python train.py --n_layer=10 --d_model=512 --head_dim=128 --d_mlp=1728 --rope_fraction=0.5 --init_std_qkv=0.0481 --init_std_up=0.0481 --optimizer="muon_variant" --lr_mult_o=0.897 --lr_head=0.00685 --warmup_steps=200 --schedule="cos" --train_tokens=898900000
MLP neurons of a small language model. Each row is named by its layer, matrix (gate and up: input weights) and neuron, and shows model dimensions 16-111. Each number is 128 + 32 x the weight over its row's rms, rounded and kept within 0 to 255. Numbers have three digits each. A neuron's up and down rows have the sign that makes its largest values positive.
A block is one neuron, or neurons of one layer that tend to fire together. After each block is what it responds to, as a language model described it from the Wikipedia text at the highest values.

L6.gate64:131108129116170105188148086119119122081181107081171108059150159172061056128148131125173193160187128136114172150167138173126144096108130147134167094139174056144177180139132128105089125102177137119206113078130097126066147108092080133141152092144128174143134177147165130101163101139107125162
L6.up64:111085087094091187139114177088169140142094212178162111119110143164144168165113132131172137069051103091162182149123101202118133145107123126139143161143156163140121135143126136129090157155101126104089168193078036083154133070120060129099184114089155097099136096150145095112158074093118091098
L6.gate94:136087133109127141113120132153155102106195108121139104165165134087135128131110181169178139205129133173169104149104134116155138187152052111080115099127077118128195135157137131148106114121142145154067124114156170113134057106057181139107113087180060112092170106161081127088106116183131181119
L6.up94:142084096093067111073137164107095200121108084147158064176160131135114137112122151170166083136128082161118127129109152125169131143168148124087161128156101154139161193088115114141133087112110150141137119101132095085139116133094111128202101122139125089057140102123137203106129146185147166123
L6.gate186:137134094086159146115144126130085122083092099174113193128179166165101097151147126091087110121146139100143108145159143021162123107179103128134152099154102131157178123090100153086127081115113135112149096126067190100137110087195106118153083132098141123150129126155153153155145143103165066098
L6.up186:169174093098102137111105173140118141068187135132105133140121112149156120125108145154160126116051150127197159171112140129156092111161084115131086097153090135125160135156197147095106087136117117149183110148170168074089100156113115119139076168140121168144148140120159141142118134157168076134
L6.gate382:081193060139110088131158162141167107074060101163078120172153093180138127074161169117094163169168129149132127109142153080085127118190103189068122056145119086160118142149177188157180083067144095096176141135145156126078136150132101134142177131117081101121134153108127142115142186120156135153
L6.up382:069107198171066152162098129145123090128138145196118114097092128135136114131088193148168128099144150092129170156123162115100132150115105144096149132187118199130068148174091105161172161119186102124188151161079106079093136090161079092202118184138167106149060133088178145109166081162164086149
L6.gate384:155108161187088066099133116127154130148140157174095142074151146119137143081142217131168148111121138162130134080125094101097161104134065122150065196140116070115144092161097102140175155156108103174116175159196102103153085141095121078130039099171136135174141112154136126107162136103138134150
L6.up384:148181152166166168095155135119150117072166173100170226138140111158130179113137130143139050105107124123105149135141157114103104123116134147092142107192125128169131111026099197093108176144143112169154138089196135060085137139110106148140192070103070095132159171179147109096164156097128106118
L6.gate572:125085132154142086124143121173083156101164118117195120144116136079138118112110151129143154119116123202146075094184142141157131160167132129084158236115172165145049135155110124077125095131130128110106132135151129127168131124187102164072085154181183112151101128142102177110132129135090175130
L6.up572:117119156108144157061132130141131098154167067151154156053041154138137132128107158113144115162076193118084082093118146099118107108142109130123144092150109149137151112149164142160118113112172139103116105185103157149117150163173173139111149097054133081125119078141105138097063158149113114190
L6.gate580:124093125106123148127151101107183140215134095154052110126102084187154122094095122158141089090147116163134097119139139171076123091105084093096087054122121142103083142113112141159128116112098116148102107127132106126135095127180130098127175143129093126161121122080097112155095138105123116145
L6.up580:137126083140090130087120152128135145106114107147046184101117078132160116134111153138117140105126145115153112117183089172166112114151136110109138056190108081176115127140075108150121117156105130111117085138156143125107113084126175112201133115150114055156141083126163094132087159147097144195
L6.gate657:146162151142160113095137137138153124152114077138150138081094096132139098141082107151160128085173111080041120138121112137102119188131146187088112115177141138108154148121153140127133180115130163128109188078093140116166110126147113101070113104144138097191128148084067108134118159184120150153
L6.up657:148109101062085147084119148182104176056184112130129147137141219108124188194097112112152164124135177164103130085147121183123089111198121121158146113127111177167137116126088166119141099117064116112126063084125107134139102140158145141108097120114155148155128067148109159111118114171118142089
L6.gate855:156117158076039118122142129182071123088125164058110148085133141167145163110106101113128107139133119131152141105101145126090239162085106122099087154091145108186059128077121105152144129138085136167196127128188155132157101145155131122149098084120094152133098153125106101164162142102095105138
L6.up855:156075121108137147144119143142111110146102141049159104076114150102088132116118076141097091136173147152107177123132187092070151123095124065128106153070070109111111132135105134152170137105153133155118177167072101139127049099091126143113044113142143093190165140107137141151165134068133098128
L6.gate972:170166124120080135114197090182130130131163145136134147096122098156093096144202152130172181120107142098114137114182194122130121087137130105109125138166141120102135144125129193159152078187174108108151169114171180066127123121109181184122132157121120167111103090149174160090148061139138146190
L6.up972:082105163110101165131162112128119138102140107140155140089106153141133156136119136132118123088105098133044086165123112130111144113108140153111112163122167115166105154162142116174070160151158145096149123091133098135144130160142154102127123143161098147123116104152110168068116127141124149038
L6.gate1019:149126186096153095112110075117111125130121089129108117139145114117140124138110154138090122056109145194176147040121128076135180169176162186160112164178071143125130134108103118122121136116105167071162095136102112168124129160138127145138149105130060147189120060166177105167156174163086144182
L6.up1019:180141130125108136097099124148100082166169158083023143109162103164111076131098165163161140077138110157128094116161135139114130160139167080108161121136131111124128105129150168044182106139124112092145083094139160086183198174188081122137122173180126093168084123161125096113107124129133134139
L6.gate1091:169189166141104144112085118147197097152128145085126115115159124166221121141134166113162155126097116081142138126088119163064136120091141091123111150096094156150110152155184066176076130144116177143156149099151107115164127152177075078093056168144166101144157157102128194122085148134124137131
L6.up1091:137122137162144132118108132151126115118137176102211160154135123113110152113140128186147146138092121124163131154133079128144060149087086123153092097163148118161138128176128074113125127086067159152175035126102099141149070082121103118129101090122154110111154144107138179092142120141061157182
L6.gate1174:135098095091131101151164116180116127131148154153130128111142060187157057167093116085217142161121137117076161079095118138161085073161217143083154132132166132161132100184124119127171077158133179129131087040133144103115160164102139066126099133136098166103065161140108127118128092159159116121
L6.up1174:210189128153096142118125138147104103142107119059145071127131134144145134143104150152155197133158144132080179150095131096101108169127123145081144099170161127163119134108136175148133186109143028137186127056128137180132149117136119095086126109117098171095136104131101098128123129091191074098
L6.gate1593:120119098131161192190097126087134095113162145144118150118195158103084153156135133107140166122150133099208138107067164134113085112170121177149139080046166120125150110102150160059036121150129140105163082136145056101065133124137082098083134147121135162118146150136122164097102136161065181142
L6.up1593:146148180122151104092059107098162105120129150088175154134172123073101152147066107136133147129165097108080107156114200141155162143128146127134147142121157099166130161142142097074159132082166120090130134093115211165117200150112146082123140128088074115200101167167116111139145124068118117090
L6.gate1676:121115138118129182126162133189132136114142067137130108138089153144119150107125108155094129162146096108120142136136134106158098123098116124143122134098098099085166140160113169199139080184150133123102191118165108171101104125070093148107096117132124096133093047159108128134081118146098079072
L6.up1676:064175089103086129130138148171127121050111116078177160137190112121157164124106142103152185167165130107128089070162134187102085125075132119086148128176187155163127102154083159109152095086152109117151079191147092163153084123128174195140095137080160106137150128117148131148147124120118151116
L6.gate1708:158160081080078135114138109126174154122130076158139110115117157151143123106111132142150172119107170152100146116111123143142120172118103123134115163144107110136107095119133177139148145158165120109129144124097188102144073095145067212130128144156149125139143095180177251157173142200120130117
L6.up1708:136112113189135177091097098098093121169151118163150151107114139126140131148150132083149098108103068118158165118078137162097095181170136129114169138140132080158169137207161131132124104114135142181133152131048161120122138063169148151108128133132129120111152114198125204176126132101103121125
Responds to: Quantity and duration words

L7.gate473:125189071150134174110151131077132102085113178143143135099150082044159144108119127078127098142144058098164144040119189148103115159113150126109125176148116146113121090147133143103114124112086077106122129092142106068089135096107116125127111133170132202117127156098150096171106147068161168125
L7.up473:146098129136141152115154148117170120100146107165133158144163107131110103056091108126145157144123114081105109153141128170084131133122137113150119116104151126086082182087160122152079063183141122132160090124114103147127153165166146158179149118103093139177119151145144108147103086105144231080
L7.gate526:140185126121107109125157103169200128051105172097159126065115105123113047104129158153141096120192113117152066185140122173096153096093079107137087178134105159087146104183120142144128129168140129121167212130109159123077142135163130163184060118139085182068086112132107098124113152142092124071
L7.up526:142183105082117164150181149132112195146116148105132092149089081108088142145148091140126101068144124117115142099141134106121059127156128127136158138123076087137183126045108125179113161107083070091140116145189082113124082114149122116158138116160207069161118103159192154129154142156152108148
L7.gate1410:126161180125160143128201098082149147155136132050130141191125070088061171097147153113176183114156111107132070132105192174125171133117125060113125152144155102108151148136097118130126154068131111202122173099154053116133106117138130062137116168192158176109154137133147134161097160099191136157
L7.up1410:134155159138093143098177163114133106097132143140118145139105226087068169123136134122132109147125128098170074139149120187124148073145093108124117132140113187067173116099140143196110180180115095149156122125097157111114104109142100084171158145147155162103210141143107064184171116104172177111
L7.gate1507:148147104134140108121146076058141133155127167090150180125164153179060111127043107175089138135088179084098124091067176114129131090140138183074150126102205129073131160167125155116123154100133120076102120119162096142167153117112150113189145066171186209192103101093140155148147138095185167131
L7.up1507:065167069126141137150166064138137129165150141114157088117108152140088191138148190187133088123108154124194127165017153203121098188079116144079117139083174105168105140109119089109162203141174171178181156081152170171140100151118108127130135092114141119084164109143173119096099113109087160146
Responds to: Negation and verb complements

L7.gate394:177157055208190132127149135165164106119123066092096132107154132121114120084130134118185049112092167133105171142135139138106128076152162144138152131141133143122099121116145101149139142174152070146093045128173109131118129186152084128156140185150132158162143100102167111082116087135091144132
L7.up394:155118083175098084065175105084156148120115123186081124121099109053132142118170123111164139165136151114063118152134103134142177125097087132173120130196160150145026091182087136131088106163122171146114060136110137116151085129142126103109089091052141151159124140075110123074137154139156116147
L7.gate483:167153117123194068088106140109119110158202166075102124098162096073136121151152117113129126165099163121124180163133138185144127123106115163096137095093187130162114094061119133183097153099110141144126111105114144134123119123133105108139124076131125149116210131136114155143147119127098169110
L7.up483:122129136122086188085147157122083133114140152099132148123198152136133160172141150189170179126090093092113153171119185152125117112084140097123139159119117143152150095125134153078140184175158112102170083091156087114121113157150072123098118160180140147117172139106168160128151160150124141146
L7.gate1092:160128135131140120067123128110102110133069182162110138120168122061090102086138104136108114154129091114190148103111167112150092143152110154109104110133126119071104161119171125148142144149059224146137135132160148164101182133171059123078116138167150178139047120100192107144170132075115161062
L7.up1092:165118037185058116172140105129129144174151081128123100161178130196132133083119112132203118086124079042129139065107131126088134110176189065152105178123141129128131137120176083184076176191135100098130108164101153110142097103151079081097138156108104106107135102135162134139100090111162153197
L7.gate1442:137129117095098123139134149074148159119116138133123121183120126127137121148128096133098148121152149137169145114153183135128123133119191158099157120126149157155157155109120139104131114107154179053192066089148130088088139165082079079091142130169136112201116092146134100147161174112148196123
L7.up1442:096099129172174103163128128097103071149162070105093124166113115155141142153152104119144111164177084165133148215161206143154122148142140120156086097135143171109071058133120168181182108114143175080176182167144086144159191154144134108160200030173089186134098141125073152194132126145196092202
Responds to: Parenthetical comma after conjunction

L3.gate1431:151136151118055180149119105092087075098095105092113145140177119105086079123103201136092131136164230136131126138166121138137139115120140105120077161049055115093134135136100157152110153070155103141141107078111148136108138141141128117123134140206115116101134103125158211137088142111131087090
L3.up1431:198128165143139131137132128120128128142123113116123104151121110112180125082069099140086178128120159142119140085120101166187111132096105123120111100129115147126138175192097125126135141165153166142164113157131152138104183171120107131083160133171159117102120158084147193125184127139095115139
Responds to: Punctuation opening insertions

L3.gate887:155129140070184128119190118137074102090107192105126124130110193186078080128108142122139082110141097117095187126080184084095143146084169138096136119137168165190120142228120165099164081142128118098095203101160148197125153126156131193079115131130154177141125178145159174141176129142079125159
L3.up887:089131122091119121105132100128141084152130213101096133158128126108193135160067090124093144109101096112126168161119153099102136177111187122122120126147213081119099114147140168155164099174143096150140128096167133132086115132183176123140096140150156157156055137106093158154120117131028155141
Responds to: Time-span nouns

L3.gate825:122141156118121166135176123132119124181166102136113165163081161167158128103121066075156116082082192113168095133120130133144170133176134091120160089137123121130152117060118075080123125118141117155150155140168135156166142166137054135137141130207145119170132124092094085127118174099090111128
L3.up825:097119114157138155156163094134133106130134035119125137146058124138117083144164133108186113146167170165186103124137167130157127187058149120157135140107093121060151091125173075092094111164092127134144178134147142106130130209086098091173097149140130114117119182093085153139138118122122146130
Responds to: Adverb -ly suffix

L6.gate16:140166098204210141161137199111126128104147095199141126136137122103116119138123135096122157088125128086078132089077160121162121153087168111108145196150166066040096128108120107170072106050117112177104125128110092148149112101147068141135091110101187097123075154109122146157096103102134186092
L6.up16:129106120139112173143096136119144156089107061142155131122140139101184151117070046067138146132180116130113129141112087167115222184113177163206077121140151095111149144146110063075145119132149135085108166094137115145133105111132089105121168074161097108148103170162108205139115127059121145164
L6.gate50:125172151126150089091110185135143200123141113166105067122127170170098120141173107099086153128171128103107102085115059164126118120103159124113129143123161082096150136121116110184115129126066124132145087192158129145116132204150084144115049150145145110126070140127101109127137161062152142134
L6.up50:165101132115134162104197133135156146148114115125178184136139111175119144174155160107165149169143134178080142133142122165118123118141105115119129111174141108138165087108094159139118150109161087077166103131181138087121169115172128073100153199061065128090206107135109157097058104127075081131
L6.gate253:152167115129056114120097163150069141155136123126186146135188114133150104104144080172125071101082083115128133108108134091141141178069137137112187137137121119089113075090098110177069112107104151078093138188163221117086104081135104103124160167117118120130138119148101183127065170023110172181
L6.up253:131109122202113111105175112136183147181082137118124146158145103128158096160128079099126103154106129122121082137125150169125081079091112095055128168147153104165144194116101170142128090077097190118105041136150125094130138062108093131115125152098079096128115117085189161175099105102106101147
L6.gate305:130145083146131176138123092172159135118151099154085166090164128136049110154177085173093129135103136121093175115131132110145109086109137113150134101138158145113147058173149143144209070111152180116122083129169160138158152197166150087106084158119151122091068134155160171176109112141115120143
L6.up305:127111115103098119116119194125098148137145118115115097129116098142090127120173102151133125124115141118124149067144102133116116114150133146091149164109139073120129062138099142173101070118114120093130063113162152149140130144120157098136134145122187109124119083160117177142143134126142078155
L6.gate394:161083116118178165066157135100155151083159136113092160120168135103092127147077135186118130143074125133109131118111137160091125097076186096161126112125159075158179132113095093127138158171146133047088111160127160149086200056123120169137118153104124078099120156119088077145130167118173099118
L6.up394:185113125096093140083167121086123122087047118119098175116150095129135115115085093129104127157142109199104110145167113132081131185110162145092126127161123145078105220131136067153135087110123118134101195145100121049124174121089128155157129214182148130108088107114178107126121056111158077155
L6.gate454:112131089169179112136139140129128104104121136096129167058143135141127128103193091166036118127118164126127153115096099155137068167127093086090133093120139105167156116144149144124157074152108100103139133154137055164159146154137134101103156113111091161107135107128143128114079126173138135108
L6.up454:092143182129106105151148182098117144167107153083132098129169158162055113128157133112149121131085102131091129114115126226193156112089107144120151174135135129121140110133088132140117088138109140146217069088108187138145146163177109116175154132117133139146136167111175162154023096180135103122
L6.gate482:100152142151081129144080149097129127089106109126175155127135129160098122098156088138147139137119133099163190153042098120130165074108118142140119115120187136149169172124155112121169142112091179192146109123109074131106148118103141113089097111162143097123123151138118174100129189174115109146
L6.up482:116216089139107161166140089124204158092123160163124120126159154099072130106137108080116115157094074067144110097072164174092134061117115121083115086111130140150166157116114108166131167141107194134144087135063083142050193127103139070111081129132176111078129176154132137131130155205196137145
L6.gate568:106094056106101211123116159156192171119158107119141152129153099129132137160130149142118134186078121137129159095114089142101113091117121117131102106196138139095178070116163150120142101112090141136086105095095093162105150038081060102155116128103110142129119152095091091077119100116148159117
L6.up568:148125119165117146066140062175100215137136126103158056078169087097106122092155102150131147182098145092139135060101112148114118122121167095097089098069179096166223076146142125177169161124106148117104057070117088087137129085144140118137089150144144162123164153147131155089119105100091131100
L6.gate644:110196107098145180161104145138104159164103131130120088121138152172106107045111148130081116081147160088142112144056134083072125107094201154152147144074077121153084182128154140124086072148115072141100142134137100135119168126137061174155157146115135104096120089089072111130125173137132094113
L6.up644:158161132097217113169150092161122134157133122108091155094105165132147143116179086055163178177182171152122156195190119159081124146141119170083101150082146062109175177081143211126123154162171070106153078094173071121109114147124151154091176122134100068124145154150104196163087128077108156179
L6.gate689:174142156139065159130114112139105115145113125146120137108139091110159161070128103146149142150131065112172117171183197100096135118140108129153118121074159158118163107104116072137120134196137206095178127044115049079066139144087158192125165118112089102097157166179122113186112124106087104117
L6.up689:176057120137136125115110134197102107174112133120148096145098067067094128113133181108150160154169114179137107139110113068117170048126122132128115170109139158073149184140110099103147091139126169075152090131131085161156081137152178144149103179167127107146190118168117143136166146131037105161
L6.gate761:093103132177107119132076110149100084181091130110117154097105126134159111106112056126136134102142146131142133158109137186086124145170069091169107110096115107049093127132156149159102092132112173176120117056173111116116075150141176097165147108114100095115135115158129165114188150136114118137
L6.up761:080109138176123103164158114177151149179152112146068125163189164100073127125125122149164124132040135147124110164142116058136159047145131114177104143152094172137150127142094137138061121126128122120133104134143083105091153085138138126221150129120104135199137126128132149102106087127168149053
L6.gate853:162114117165129145109128092073102146133131155092148133147123153112090136092149130137073096103157153134162070184073104155129141116141077112120181144153088167151100079126088043178146163132081128162130073109164135100129165147115078162159118147100126126164083171145158149137157141082122148135
L6.up853:155170072082109146123096142098126069124108160122101100096135096131177135139145145069155150163160118097106139108143081142093146064129167114111141132117137132133123164051160079140107106123185169130095161141108122088087117150149134135162098120126128071150173118142171170120121128182149134093
L6.gate922:127078132087121149119111130185109116099103089226165105089134122146115093085125102111184137141164184134156123135125132099138154103161159095134103107155196135112120061115112143135147061125142163084133069090190086078114098145102149142086147058135130117088134123172110169102135165156094080152
L6.up922:087075097159117132093116128125185145144122145133159087181166161139112129095165083113062152151140120141157102189097151124120113122134132111152113101136124143131136136155086115163128144160105137092107125154118109076119061148100110151114137063135118096137115108233129135137128148109094145117
L6.gate1032:128152089190166220116156185141112118095108135139154118157195130138116111120092174028170130114111135092134142175179155163193151138089140087111140142158109118069131245098109149115145097128146162156091172124124173157189106110112134094080152091111167114175118125119175113113116091100129188069
L6.up1032:162173071155094153180115150117088116102115071178100102156114132129102140117070131150143117112079114171117129113125135126142138141093114155164095156146091172128085115168057135107090155148139139136152142095204164139124111101162139096108187100134122121131123089172124156111200125124128131107
L6.gate1571:101180126129145131118115121147176091074109149095149141151102134150095088144171073116110154134131138103116097137148147132132107163112126164099121091155171065143163176075150120132171184125118108152178108097178132082117116116152091129148128121166136108094099099089124135107141180145138192128
L6.up1571:139131137205108185137159125124155114050149112164162152128110133133122148136122095051125133124154121083097121136105160115101160121172140140118140100108088091156168124102117170121119099099124207158133103085147082156095146099022075093150127114153118062123125103141102185110167145155100155126
L6.gate1607:185150116144128157046143125143142089141117123169188117144183125118092129094141162095138089197160076086161097141116148102098094073083187112176101148090089095096115158151131108127159132135192123129064158102159124098085167106098136087208082143103091118104116072183148122160076131115134108136
L6.up1607:137134129149166169107069185143112140121132108063165172108166156113138146126130158117174142127182137124121179172156137119164150124120132188157115106119148131106128197146121154134119140085094139112160149163132136182110109106226055143160090177079113154158203111138101127160122113111123127147
Responds to: Commas and coordinating and

L7.gate274:113131096125123180085168126138159119148168151122155083110174101183110153153136094109105155132117184147142093148094123122155080083118137077062166132155123118132170168149148154142107093060120109150135131138204145097133181129145160095130089151139140130113126135097177121075092072121125154158
L7.up274:110124131124132147102121136149100127098137097138174133119147117173100153128180120168125148112122118143115175102122045142150150136147135149051160121121111071114142108121155165138126131133151150153065107227123109128116182142127111164034122125074155097135119144146115135109096102139157121176
L7.gate1353:118109093142120115143143137227096134111152193145163156147139068080103147119158156113173126075111178106104170108108196143210080097098137103111112143117112120085126085171144071118106076119118116128096046148176095155150188117125145131101114141114146133135116099107167068134177163126151140166
L7.up1353:138118162115154181096097104091154131119114119113171158111144119115061118180172120130131118218093047086144139156077099140191100103163138062126149107143130116067124119130114164139189150120104108148122130127059074164085207146165124103104060159123103153170117111118105110144096120157129129116
L7.gate1358:171154135111092166135103093102125104126090099122204119129203092158091132131108108063099150166125167150057125154172101139117126128126143126124138158126116072112062135121142191152131107082191144090062152115164115174078199118127148086132156134091177138096092156194123121183173081102185152048
L7.up1358:131172136164145085150163144141100107119100123118202133073055096127086139107189111157164142140150113120093109059143151150135144126147123079120113101216138145063162185112143096129124116110082112134117178100141091130131112096130125048143157126085199074152132164173183105094088084119140139175
L7.gate1543:163077119208151207157113096120100149122148077103131123167072125145125081101128114111163163178125117106139093144112140178131158127159163074157030112082111097092154147096110131103140105171113086109094115109125101175146191087164112142156168136142135141137152118161201103121131107068124109142
L7.up1543:096110104120094108167136134079123132139121102061119146182103150191151156155201116135049148105115111100097095118161094135133058135108164093155185158122152101131211148161115127133144112048134052139116109141129139078091143121132135085116186117134129100110085098194139130153125102157108130134
Responds to: Clause-ending comma

L6.gate33:125142139165135095111123125073091194090122130126122138123173145147063128084117148155136156103141137130130065142090149068129108112166085093145130091140132105120075105092085130096094061155094088134179099035142175173159096083041134129144115125121113122124075118076106099093104169123117153129
L6.up33:152130082126122067105126095086130147115147170081140151077107108100119110152147096150133140102123144141138119210051143128111099078134147107104092159174114136127120142106074103073202163138104107068108147053113202127190082140161094177131114106125133129199078144141168142163174103104117091156
L6.gate101:119176129154126087075095101198140134083175094113107148125087145119120114032116173109189098119120109068099122108132126146160151145141103142189068161085123078184137117159108099100062126145086110171075109151168110140118152142114141156124114054110139111102155137142094132096127126113091162112
L6.up101:133140087152176116166144114177137139152129136188152190093128148159139130108111168123134151091143090200119105099071104120183099076094091170104154142131119103082101089103129127116061064158133155094092133033183142132174098140036137124120126135132089149130121084179120144155125140130103126170
L6.gate237:108067149128100152130150100082115175192129098156154163140194132108051150056175096116109122114113137166106076132097166170157154064116139112118142202151112138118105064068115138119119129135137174193106141154155175152152117165153094142096116129104130158217115089123116139141120103171087091120
L6.up237:101185133213070133106105070123057183103121109096124107154142122137087107094177111113097105123054065159128169119126132121135207073170140075125123142170151152110172177099102128121135134083134170168127138158209152148131117138130114107178161118129156176176121143167151107141133152122134153136
L6.gate249:167150050113139108107136136107146159147113105138100131142127139175123104123163068131169118109125113123127159105096117138065162111146170119106139113124113126121107196155078123123145113056076149106100078150115141164077128110141147119133112195132123127140129086190112153117137121111160095098
L6.up249:131173131115070105132114098141123133159112125131106133135077093114175116107128103139105153096129086121171096107139171149133072110121128113058103127094116116140097184112119113145161176088109133115125145115163105126157149126073127176061096090148115121155104145087064138111125139060132195145
L6.gate341:106087147105141173114105068170102086137126152146147121154124147093069117092119088149153082109139098121145148147092117171130093162123168053064108175144059180109166109141126137137127099107097110145136119103155163175113075119135099156134137162128086094091131062164118133113097140143088085112
L6.up341:191112112073082153124124098083146072111092123105092110179130174101085126043129168134117096131124126161124082129118111148141128096096136135131151160072117185094120123161134122123063107127092113103160077014148171094157101196115156194176190156141153121119115079120185149166149124095111122125
L6.gate367:136141143101169115127114118164091142141087101085134128126123102166141134119132156043146136182126093106146129184140138170134154135078124140101157180123162126109184136076103153179109209085176133139094126110192145152139071124219146137128180144160099084108104113134109151122132113144172109159
L6.up367:154186132113097092126122101197131113142155125152132146137120136148145102095137094071093152127145138124139100106159220128100162095049129106147188160120121128148139101096148111131077205141112075160110111147104114139091106133174113157118123111117157100113163151155134169154120141146119080089
L6.gate458:137168113106094105138128149157136108104071180165157120100166133148093146123063124140097110145179081028118123100097133152159180140117188125144095130122126069116164143121102158128152190115160136091117110092150158139121131106113135132167199096133093137144101129096134143061183098159136159191
L6.up458:106110150151156171142153119061084064140092085130121129120134095164147132070159123198121128123092101127118100152118104141121142065143167127187097141185134127151121194165141148161123127169107094061159179154247131131101124099091072102093182110156153126161105107152160136111118135126122070124
L6.gate530:130121158146089109166150156150131147071131162133090177145120105093135141156156118109121158116109104113140111200093135130126089133151105131146154138136127086102117145165189073131097116067121192128128114055172172112171141137146105190124109126134136178136177149099168099142108070194162129102
L6.up530:126051105152177113118149075083119203115184131070121153138078096089132180119136179144008152079046119101143122056134137140175098115195118074115127180133147067111161165134211081127157128117145132163109133097145121152145147095116063136156164138137094122159128126115084052176110098173098117090
L6.gate555:149126113106131081115173182200081100156147143183103124144120110133091094158112160142124081115121105101144156138143156190163176166080123105115188109115135171082149094144103060122053162141103098143122130160151108095166093114139131080149195135118144044163104184171109153151125058125128121167
L6.up555:068128111151150044131161130106146129134155178141154102167124145151142131100148144167137136118175177148082085144155098128123216110105115146090166120142114186126172087097136122100147132097106124138154069080136115052147097215133077136134105099113050157091134160102153174111167127106023139114
L6.gate901:110210088138162116138123134128108123165108086105106128149204100122113091131121098100108104097134099123099066133143178151117151120106123145124140116116143142198182118103129123161102151141133101130107125145156111138181060095119122176124127121133142162051108129185154097147105162143142101113
L6.up901:164126144137083166082141064118137151117142145135165165088169128180142100107093135130114155098152118108127126161107124174111103128120072160092150143142114069079135128118167089096081071085133135097124183106091128176121097139151115136165152148177142120176136180190091140121144094117131151097
L6.gate1295:174078109126115105101041129095146093090144098173089134070122117104154130072175099153051160133082133066130168128112149173166126066152150129101148086160148152106123136088088185128208140140211044136142079167136096178156060136118112058141071142141168143135146106212171102141047158087145074100
L6.up1295:137143115113097156113111138089094160149123175096139144079057162162160114116117133152139143110105188130145134150125159132140113115105091109099099110081190123107127151128120159131129131118106074106146073088110130122171135103157112137074160168101107122103169151105078152124102094158098155083
L6.gate1300:109061141149096083126124121102112157151112111150094157149141132091099114135036105054150126149095141157112139048181186102183095139083127140080198082133137125126093168132123145115150116105121123102136153131102115102174134082086151117115090099094158166173159138133205129110111160177142152132
L6.up1300:122135100115105133134177133125132154103125118116133161132161114075081178151149120105100081186098080107183065133142158107145088140121096156100141153118209136131091138085126146120215089145182113184116162038178060142161151118144084130140136109067153158137154134159139109116132117090130108103
L6.gate1527:152173117141127117116160123093143162125121088108132212115135116165116160116109136092131162057189145087107088149099058064116158142163174138063168104122112064091142191101146139152149115152122086111128149067175148139158122182083125126180105124136140166134141133086102170124091098196147125126
L6.up1527:099143131139156116147153173173099100131148106137121159183132073153089134119137092137193111100151125130199211135104113124210146121152165103053115138188105165166191070147154128109134127136133153154102075163163150174135014120127157153130139097139177139082157200105147105117101155168187145107
L6.gate1584:158152106099079177091127097161114163128132104134130172131112114111089124109173126058108177159118130124125132112141126144066126120143100153060167149169078058061139106142158133141178115157087110128160173143112126112180161103117101140166096125170146097154141112153158130091135123111116143133
L6.up1584:101135166114108103103063106134179144133083119149139162147142144179073146113087130173102178124099134104079086108168109136181180188114071123098135201156112139083122161113118142180143160136153133089047126094163129075141149167130124148171152095125109161088128124099134171140169084145099126108
L6.gate1608:163126058107125121084176118150170107134114107187088115132092137173081118061168164180180162158084149149136108137163113113095182093131149113124118142183081139128174164088150156110156099128109147151121132112119142147164184152152112185150147076148123164047151185123161091056102127138128124104
L6.up1608:101164120126141161110156154165109141175108109127212117073132071106119104125152105128173079107112115144150167150105141145078103156120140110103146145108100126183134165140122137073034129072140127131131113107194118091115095118149113095101179142157125194171151154160141152085175122123115091161
L6.gate1714:112124141096084163106117174116128214142134148077119096198137122114148067094157103101124089144099172167110156168108156082151140093204175160107122097134120101170115145081204125115184135152166128099119111042163094054097144148098162136117111155126157135154149156121170152147092160044134074186
L6.up1714:116100129197098128107087116122255110120125143126112093096164127114134149096110156093117079128177141169123124136119085154134128142171082110143111108104109159061145166123146080120160146163178149101104139145105053116120191136113110153154127090101118146133078110094105162122163039127137198112
Responds to: Adverbs and degree modifiers